config = dict(
    n_layer=10,
    d_model=768,
    n_head=12,
    n_kv_head=12,
    head_dim=64,
    d_mlp=3072,
    vocab_size=50257,
    activation='geglu',
    norm='rmsnorm',
    norm_place='pre',
    norm_eps=1e-05,
    positions='rope',
    rope_base=10000.0,
    rope_fraction=1.0,
    qk_norm=False,
    attn_scale=0.125,
    bias='none',
    tie_embeddings=True,
    parallel_block=False,
    init='uniform',
    init_std_qkv=0.0138,
    init_std_o=0.00308,
    init_std_up=0.0138,
    init_std_down=0.00154,
    optimizer='muon_variant',
    lr=0.00671,
    lr_mult_o=3.0,
    beta1=0.9,
    lr_head=0.00487,
    grad_clip=2.0,
    warmup_steps=200,
    schedule='wsd',
    decay_fraction=0.812,
    decay_shape='linear',
    final_lr_fraction=0.0,
    batch_tokens=131072,
    seq_len=512,
    doc_mask=True,
    z_loss=1e-05,
    train_tokens=1064000000,
    steps=8118,
    dataset='wikipedia_en',
)
MLP neurons of a small language model. Each row is named by its layer, matrix (gate and up: input weights; down: output weights) and neuron, and shows model dimensions 256-351. Each number is 128 + 32 x the weight over its row's rms, rounded and kept within 0 to 255. Numbers have three digits each. A neuron's up and down rows have the sign that makes its largest values positive.
After each neuron's rows is what it responds to, as a language model described it from the Wikipedia text at the highest values.

L4.gate2597:101090130102224122088059078096137164122098141108123118104068141151163065138143145140190135213110139123175138124100124073149182127141120123161091119097120163143154131123197140079191114184094107114097115152099172158145107182158167075148132201199124071164124183154080105097155150030128063058
L4.up2597:125104135113138135157093122065134124142156136153168141110123142086079119169108117118076150178127052101184129118105158131136105128096142080128139201066136168131135115120167165113139113173117130116122094145114179205099106207163125093113101159124135058136157156095115096096147160202133156071
L4.down2597:136146101108158106111154111193095124089114152145145079057028162111155064112158120178108139127139130093077120161077123088182126052114114109137153127148078098113126108190040061122030089103151101124117113141142159112149120118163117107143142106177158148103119085177138136091166105173165141164
Description: The second newline of a blank line between Wikipedia blocks, typically after a short description or caption and before the lead sentence or a == heading.

L7.gate279:071100076166166126117157155183135116117129091134114117057158096082076173165134140183155141098110217059134086084121112156146102132088176137096104087081194163094103154124139128144077186131083128096171139125166091141172126172151119098145124113085098124149099155111068163033183139159119117146
L7.up279:127080075119173143149136123106120119175131124144113120114143101077090116160118164138147151173136155083126068158179085166140128122080115140097178078081142143131101095093103115113112136125121142098157159157098095111192135113130135105144164114130123151153107120095075177137119125116131111157
L7.down279:156102129096144121133116095130088185128206164162161144117108160157103163123119122154132082144137170111123074103195131148158127144091158084137085145164118196119084090188130109148144124150150160143089143115152132164167090107162138161173075180135126089180144174072086119129130113121167108128
Description: Given names, name pieces, and middle-initial periods in full personal names, just before the surname comes, e.g. Julian, Ernest, Edwin D.

L5.gate3031:125079119098099106180067174106128113175097134094162085086169191177154136195073105111160142129131125154115097078096115099145148144110130153134122101172184158109116155167140134141081136146072146089127143103145131146095126093130133087177138186113155151092115153135150145170146165137134140127
L5.up3031:122106150144154095155171173121101204066177121127185131159129146161155074152135099147078103207130124097104089174119108157211108094171143153182049131101163116142081150125200099162167185135131141076118113058077143168081091117151148104110127110129137144133123147153141121107166113136119096094
L5.down3031:116181151131072137162105150135153165140183120071194123079147134134167139085031175133157125126141190188153150142118117112162143115117122089108151101094124092095120097190112145129126100140110107178137144125131097102096181190157090169104100115100115140169128084164138085141119099104102116093
Description: Words in accounts of fleeing, capture, survival or death, such as fled, back, prisoner, survived, suicide, and the "and" linking such actions.

L7.gate2759:147151146156118135122069125143099111149164161119072149143133146146126151092143133119131154080115160132162131111119125116182092169112151070144048151087128145090151152107157116121152130106112099177157059116155105106121135168125137125079131078094175145083161051114071080136093116104104166086
L7.up2759:117130149145128124086160140176133158083145094121197098121219120188173144115153107167116127177146163152133110189125163142109146081105109071137124155093106162120128104127113163126130110116114139100066087217120101163100150076113152139154145123131144157140131134123109105158087128187067081080
L7.down2759:172160124143163075102097147100135146120076095013134164124106135111095141153095088123129155200136058219143117185144106162134068137168124150091127131115073107161096106178140142092128125121086132112135132145184124146104110144165099092118165145084167150130128147163111142105177190115123106138
Description: First word of a multiword role, office or category noun phrase, such as deputy, vice, chief, national junior, rural, or the "and" inside "geology and paleontology".

L5.gate2572:126105128177108119121124136137114102126125181144141150193136155150150135082105131123129133127102131139137196066080073132134158095116152118091160198099206142090139132131079068088156174118174080151116143119136134163150131130133118126118141113081137073138070133063145115163125143146140119128
L5.up2572:167132078133093108123169141119065133141121090137139106139125176120100100125135128146150136106105087128096146152157128105087142124208143117112126108090094060066103160156142109159132171096122151117046145122146100191051127077162231067092135127174132096069066125118113158144110098084150130092
L5.down2572:173153176117112082104113077126138102134138135193161123126068148119204158129132167107095162191150161168105085154102174166121110151115068103151127113129131155103058111170089124146173116131108092151085137137141152147150164046123077083139138121066073103137133091150113122175104113125087103137
Description: Nouns for roles, sides or groups, such as head (coach), co-host, delegate, rival, wing, party, plus joined and under, in career, military and sports texts.

L7.gate1575:130088161127108059177164128189126144144137107117145085077086056152146138129070180154164165145100093136103118154115097066179113111113082167146079126127089113091131156166191089158123175100120093153091199111196077197181143088164136127131112185145125118129160181123146107107142135141080088107
L7.up1575:151101111142088086121116111182139126045160126109088085161163205103160125083095130116166128121129091169113116113078172139206096187095089107118107163130144065121148079112120131109087142105098130165122181144170103157140085169161115118135101116173137113166116177159121131150143088086127164191
L7.down1575:151116140111122163079132187153125166140087090168156108102185152125088147066114118095141083130164162132125100151129213165046077150122151104114114171118106098117159142100094142161091125123136160150146096120094158131089116108180094106101105113094137182127192067146161076108159129113079134083
Description: Mostly the adjective social before a noun in prose on society and behaviour (social issues, social conventions, social events), plus scattered word-pieces and function words.

L7.gate139:127112157154159121152130117150078165170086101147124135111118091148130095160151175106136118087092168122111120123154128101126071134106116136073132100119167121117101134148108078083128157142067105195116102125144173122169129124126118146135137112123133146143144163121143114120113162157165115119
L7.up139:110159144145123102159143114109083168157143103121127117125122161132087054125156170071126111083116163155125133119166146083095065133108103097087143113121156139102158123149084115099097144142061100157101097137147171124119073162111164137182124099084144133139101089097134123157083166131175137124
L7.down139:137183111134108110096152142095093147106130150166124138120112195148113088126158177116111124160130143091091144090140102138099120178191162075144122128085138075111151175114100132149132145139083163089102151131107110108113124143117150154152127091186136173149154116143072152135146123146146105169
Description: Word pieces completing Scandinavian and other European names and terms, often in tables, such as Karl-stad, Elfs-borg, Claus-en, and Finnish.

L5.gate208:094103150148100101100096065200173135128121128107121126123126182159139151167123135061152130148177064184190129116109141129127162161117131128122106093091148115129118060144124155152021053142094096137125134136189121134113172122148142161128100148100127144083121135151142145115145148142112088061
L5.up208:135114091132165098099117138154123190184091122123163111130098135097145114110136154148169176138213104191112086119141120147102101099112102120147136147147158138114152119120088101119173107124062170104137113081113109145103137175124195086102063153130098075150166139142157135125150040093119107088
L5.down208:158181130075095154106079096136153152160142100157171111161169096109159152145195104150145095123140107120180120156137088127121133138199139137127167141123126115133071142188146172122104124177135106152113162111107104167070154104162046128118157071103141138139131167088075091095104090168128127168
Description: Mostly fires on the prefix un- before an adjective or verb stem (un-locked, un-lucky, un-ravel) and on hyphens joining word parts (1-chloro-2, one-on-one); also on line breaks and scattered other word pieces.

L4.gate2205:166130181159084148072132100142111153172136071182100128136126064157093108127131109105166115122096103152137148098169082105154088111151115137156150128089110159133153170104071138085137128092060141119144108174134150149137133128158154116116102170103092155167075139138122172143151118143127142135
L4.up2205:130064147127172221127100120168161160112091069145140095107140063127157149099178092150126107163066146102141153138158065045132121163162181137143152218119122156094154135054153145138147154092081130108127132174128154131080058142157106174147182096167147103107125137113125127113156097147165122112
L4.down2205:093136151092126140112132136158121129131183081082082120119119124121103176118181162193150147104126168119093127177139130168118179195174098133121153131139125140128140124138071146141132192172135134070078126082152199134120093043180128124132147112144127087168106119144075160167200133128121118169
Description: Nouns or word pieces that finish sports jargon and stat categories, e.g. home run, RBI, touchdown passes, starting blocks; weaker in other results and tables.

L4.gate2239:139130155108080144104103117065130143094094175124134130088135145106099104147126092156118098103168111137158124101183129087151142081121164137131166168100193138167118162152111138171169097200158172084092131146121138137109102162099126133152154130165084160118100115123133162146076154036159177124
L4.up2239:161099155117097157146141081128125142113151070083145114110120128140164068164110108090150128075096087132208169108151125121157128128165177117095159145117138117146098143165143175142153087139136123127107108091100120120140191140182180104103142141086154126117145157126136125127122158154125164110
L4.down2239:158135185157080102085062108129189088163110097160133082135107104108132180109180115127210093141111115125056173139110166142135134140172081144157102169162175044128103153153162102130118163167102168182112130189124127159159159150118181140120124116065081123139125111078106082114132125135133158100
Description: Interior pieces of longer words split into several tokens, often foreign or rare words, as in em-pl-acements, cons-p-ired, mort-g-aged; also some table pipes and plain nouns.

L7.gate654:153145113138172139085114154125097069141111099107121099147121119100171109158141026178143089149120076178118104152116080132124160153103157128107103160165188109158142166198128138115088134149132255133145174130163148157111107126187096122128158069154153167105097163117105095198124127129093113114
L7.up654:163135145070132112114176119142114093120158102192107114101129094131129147195140078110127132105105117171125128144074073130121073185080139109082071112113125143172077116133168185144125136147118191191137228130143107127146096158151106146111126213090154155142090109071123131086130169129119084056
L7.down654:103144119071170094145095121107126135138131220129075077141188137086135132152152094129117158156107116150108059098069120088094162121120135115112044137158130085153158167136191143060120197063203116120129143101078173133175133134178146101115146182105159157110133145093124125100168131158131111138
Description: Tokens in sports Wikipedia text where a sports term or stat comes next: team records (went 9), positions (tight end), and table pipes; weaker elsewhere.

L5.gate1660:118138119080146139151163181177136135138169136124138129135130136150118098126143140142131056131126184163081113105170155179113033132098137115151103128133112132169147109073146078115129133132125115131156135112108101176109154069149117135129137109105136117129108137179105165133142146120124037143
L5.up1660:144101134084111117116097095201116125112125139144120178124140103131102130177142137140128105152110109140079166096114042106098102127088155079142171085098128121137131092129165109108172069098129137138113115135132093054158137106212096073133036141132122175138131103140146138148178099112127140147
L5.down1660:136105143171172109147068141058122084169179148110114145123105146118095132115127107113200128117126185135080120105134142130092106108103124074158113135167098132117110222171206102086090113157097106122100120186114086124085157133101112114176107122103149116108116104127132100127152113124068129087
Description: First token of a new sentence or clause that begins an inserted phrase rather than the subject, like In, On, A, upon, or a comma after "and", "who", "that".

L5.gate1382:118106158127117176095150144139132089097174075223128154130120104096050122192099098141150114146083130167134124172090150128086172051124170143121130167136157140108179153152085082115086095108140108124121115176174179121111147138117134124135083195090168055180080154089114175067110120133235096142
L5.up1382:165143110107135135096097069160096146099157095103119174084171104105086129125143094118074133113109098112096101178135152081113081122155159137094125117134147183130172135122104132119099148125079187121108124162203173148150135102143108142095155150126142119120138072111124093125080143124174083085
L5.down1382:062105164102152134122083098136081158129149133143100117082114123081143091151079113119138113170137111124122161174099085115132185104145159095095151131113125090117113101096049192173120097155103092117137123089161148138124162053139096145145130072113082121130143164097106107047169116180094109066
Description: Mid-phrase tokens in sports bios, stat lists and results or election tables, e.g. drafted by the Rays in, 87-yard, Total Bases, Pts, table pipes.

L7.gate2367:191095112140182135105141124144128102089087116123128099116104085106110140129095078109128131159202139154130131141086125136165099108182181093068117144083112108193132070123115094118147125132163156079121150097158150119195096102156074119078080114121106120108108155063174146175124115157148140130
L7.up2367:107067153184166157096114115163081062097083117136204142173184093129108153148113093156111127125117130195145139130116139079092115108182126155111092136131090151148136072136185093105067134106109192121081126105106079125086127161044135160129155167159137188114198079153121141105169086110145161106
L7.down2367:077122142172086113102090180150185124177096133179136109116149101182128093106124118106138133124141140081152212107214133167062136151092169117152154134093136088114117149143090078138089106164123143138149086113132134068118121104140162130185111171121125129099118232154161113180108121147062105144
Description: Line breaks that begin a new body paragraph, often right after a heading, caption or table, plus some table-cell openers such as a name's opening parenthesis.

L7.gate1462:118133149168113128169121120104140122124083150118136138209206148138113060159133147141166115161128146123088140116148131095171103137171178087142124102133151174093128146145201192115150114105135117116072146087170203099093157136099149138119115111159126158168096147111130179145129159164200066098
L7.up1462:164068100128089099155115135039165178139153155125157089177124094158121100186094117172106131117124137114142089151193093098122106158123182101158096131089073123131174137167117117121092132129170114128170132116178120086111133119108189170153171156121095112151153153093109154109148208152138073113
L7.down1462:091160135185139109139152089138122084109123184089140176169101124081087137100144106099128077140177154142155082120126131106153159113092101158089157141138101133129140119157222087105162180120179217158114094086183168172079071137091129087153134121140089114081132070175109082136123167174144111075
Description: Nouns and verbs about corpses, killing or injury, mostly in crime narratives, such as body, bodies, head wounds, Murderer, assaulted, imprisoned, remains.

L4.gate1558:157099073098138129130144104134177119133140102174119146122178136158171139162049113131125085078160139141159120071151177177099126126160074181152134120148167159160129097139112159167103095155118134118094130119122189151160067093134076077127114149122121141140124163181099128139132111157126094162
L4.up1558:082101112099132112161126081094158131119108158077167122135119184115182136142118090151132139132116077084119109099191122130092092136131100159087151107123136091129184154162172209100135086115107132062125100185152083102137113069089182151147084203157156138140132105132136165092184128173130105136
L4.down1558:098116127105158095181127149141133148153147117125236161128115080050141096166089215110088103107140141080136109145091108076099120126113170118125082098118100108124143097162167178153152173103145137135086116198075120123125113090172109099145070120132135109118141120158141135106125115191089140103
Description: A comma or preposition right after and/who/which/that that opens an inserted phrase before the clause resumes, e.g. "who, it later", "which by 1938", "and in 2007"; also table pipes and name fragments.

L4.gate2704:104157076130111119168180135140118119101191083184159177085132123103179093110138127125087144184112123161073176137175171134078085129145079154141130110089093128075152142127110094126122128192083124062119143148171055134105108229127137174166118158120134095112102179057090219092119103097162117111
L4.up2704:102192123100121085133211093156157056131088100143159186158140110146117150163171122136119146192116134137158174124156170141129089197138134140129111108084169113113141143136113118116149113166140117122163132109115072173172141130131157129177146150089110098141031140114140146109143094138127149142
L4.down2704:089102155156129089114107163179126070145075155119094116108148150067139136151099090091132161171154129091138109200157087094070160127121102135101096094171172158079106099131109132133167146132133139180077160111128103068123145140126138086143107078140115134112126169146160096147144119122158163113
Description: Second or later word pieces of a person's first name, or whole given names, in lists, tables and credits, e.g. I-oan, Zolt-án, Wojciech, Wolfgang.

L5.gate1047:123152114148127108068097144154121111145146104172123104162126117128114130205136130100141096104112092151107142127153145111132158086130124126163140090119186134131160144136131069046100126144117116180145078112102136142121129097086129064166123079096130149118126090134091101128121133120174146146
L5.up1047:137118145127129097163083060198103151076171102150097168145086119144122061150151087121100060120134110170143118146133133147149123055085124155102191131150139125125143124146163124085129156135131172139082187069148166138063188117086153062099158115133144115094144100098109148154217133175146141154
L5.down1047:122148157119134132128081167107132221122128124165164148099089122166148136145056120104168173160099091151135166102098154107108115092106155090105135079096114097146179146139137114085117170186120085131072162088142103130092088153170166111100165089125175102146166117118155139151081169112112123166
Description: Place names, regional adjectives and their word pieces, often Nordic or European, plus "Local" in official names: Vestfold, Nordic, Finnish, Rhondda.

L5.gate1307:160056104074148102129142093144125041101126146118129108092155093067104188123127127183143147134162163164097118150180166108060046157132099151076075084126105207086098137155167100135165043150107115108171157108098120094143159164143068140107163090143098153149110129172105115129153126119079192130
L5.up1307:103104123095120128101133153118188110092123120132195171154101100118145161127129148152143163176174131179134117135111099146075124099093129135133136119057118101091126109106137180163125092169089100172151159101087130068169131116116133159161125133159116111099169097153103083084164098157151142091
L5.down1307:124083098119113080149149142106081121163204096149130138091126108115157138088074151107151215115173120140124162122199182135097133170111103132111158116103115162108064183184154136084192109132143145099098146131121114117126137112115068129157144070137160196116167123097133153089127113133113151113
Description: The first word of a proper name, usually a given name after by, of, including or a table bar, such as Luciano, Louis, George; also titles like Marshal and song titles.

L5.gate2636:121137128064147186102092103080102112148141166122129092101049159177131135225146163168093085142145144140134115093146176106124136142129075141121128153104130133161125120129095127122141126137207154109132141164167116183136144135163129123119176115151124135142131110146144131079097105160107098174
L5.up2636:109171092131117186087115124138138130158171132105186119117065179133058185102132156123139096147148127151111203105156117191106111159146044136143134151103116179118129107145113181088152096102162203108132117124139186131146127133175109144109060175162155155091157115172140120047079104160093162201
L5.down2636:204150134122118173152150111107113095214137099108079049128153114151148132107102162189107090183094193141175111141108151076151058102140125168107144119135094152156144152094152165093174091124106108138102109068148115211071182111135070096088154182117094163107170165134134125099134106117114117125
Description: Early pieces of long words split into several tokens, such as aff in gender-affirming, inf in infamy, ch in cochlear, plus compound hyphens.

L4.gate2617:054134146052105102204157142105152081097127128118095127110158121146080090135139114114132061060154084105122107045121153162095165106120040178129119084180127155189115056134181112097117141178203167141114148152141093151116127140081098127088113114137153087053125158131148098168129082105121151085
L4.up2617:107207115149152104160108144163133114075128188117074160139142061209090105094176095135101108170092096109155123154117111114098162122115084108118054108056182134119101133128125164167100110137070078130093087076147154183166083119125117108124118167131108168039112083108174089135115165092157107153
L4.down2617:170138121127146148152128141142101127095155170113074126116144096175074088166125089110123122179106108100129117120098115131125157148140094115156096127123118113083114131132130156118076156123132110108090118049177098080127152146117106215113100069131144166121131073134091159092081126131121070106
Description: Words naming a role or introducing the source it is attributed to, often as list or table field labels, such as Head coach, Director:, Headquarters:, ridden by, According to.

L4.gate2615:181128097153157134113094133150147182151117130120112164084082168195157169139157151124173126129123149093135076163103169133143115132095157165120113135174103137122140132128166086112094082166160101121123185105111149112158112179119150115087098114147125161100112148087088106104118136169062176135
L4.up2615:104163106122147074153090112104095069105154224138125094111118153092157124191099106112100101103148173073134116133170098128090111131115075099131125144073122153093093050139112101070127167138129131120113068089145136096079195122115145127134141108095170109098110063121175179175106138110126100134
L4.down2615:129116096133122152160107146177121183099121179123078067136104196125212099139170142081119075174090129140126116174104159079088173183128177124115121120133101074123112106157109185154132072166083149159127188119172120076099107173140119111152172121127088152103128108143179142153123111119121192119
Description: Middle or ending word pieces inside non-English names and titles, mostly German, Scandinavian and Slavic, e.g. olimp-ij-ska, englischsprach-igen, Nachrich-ten.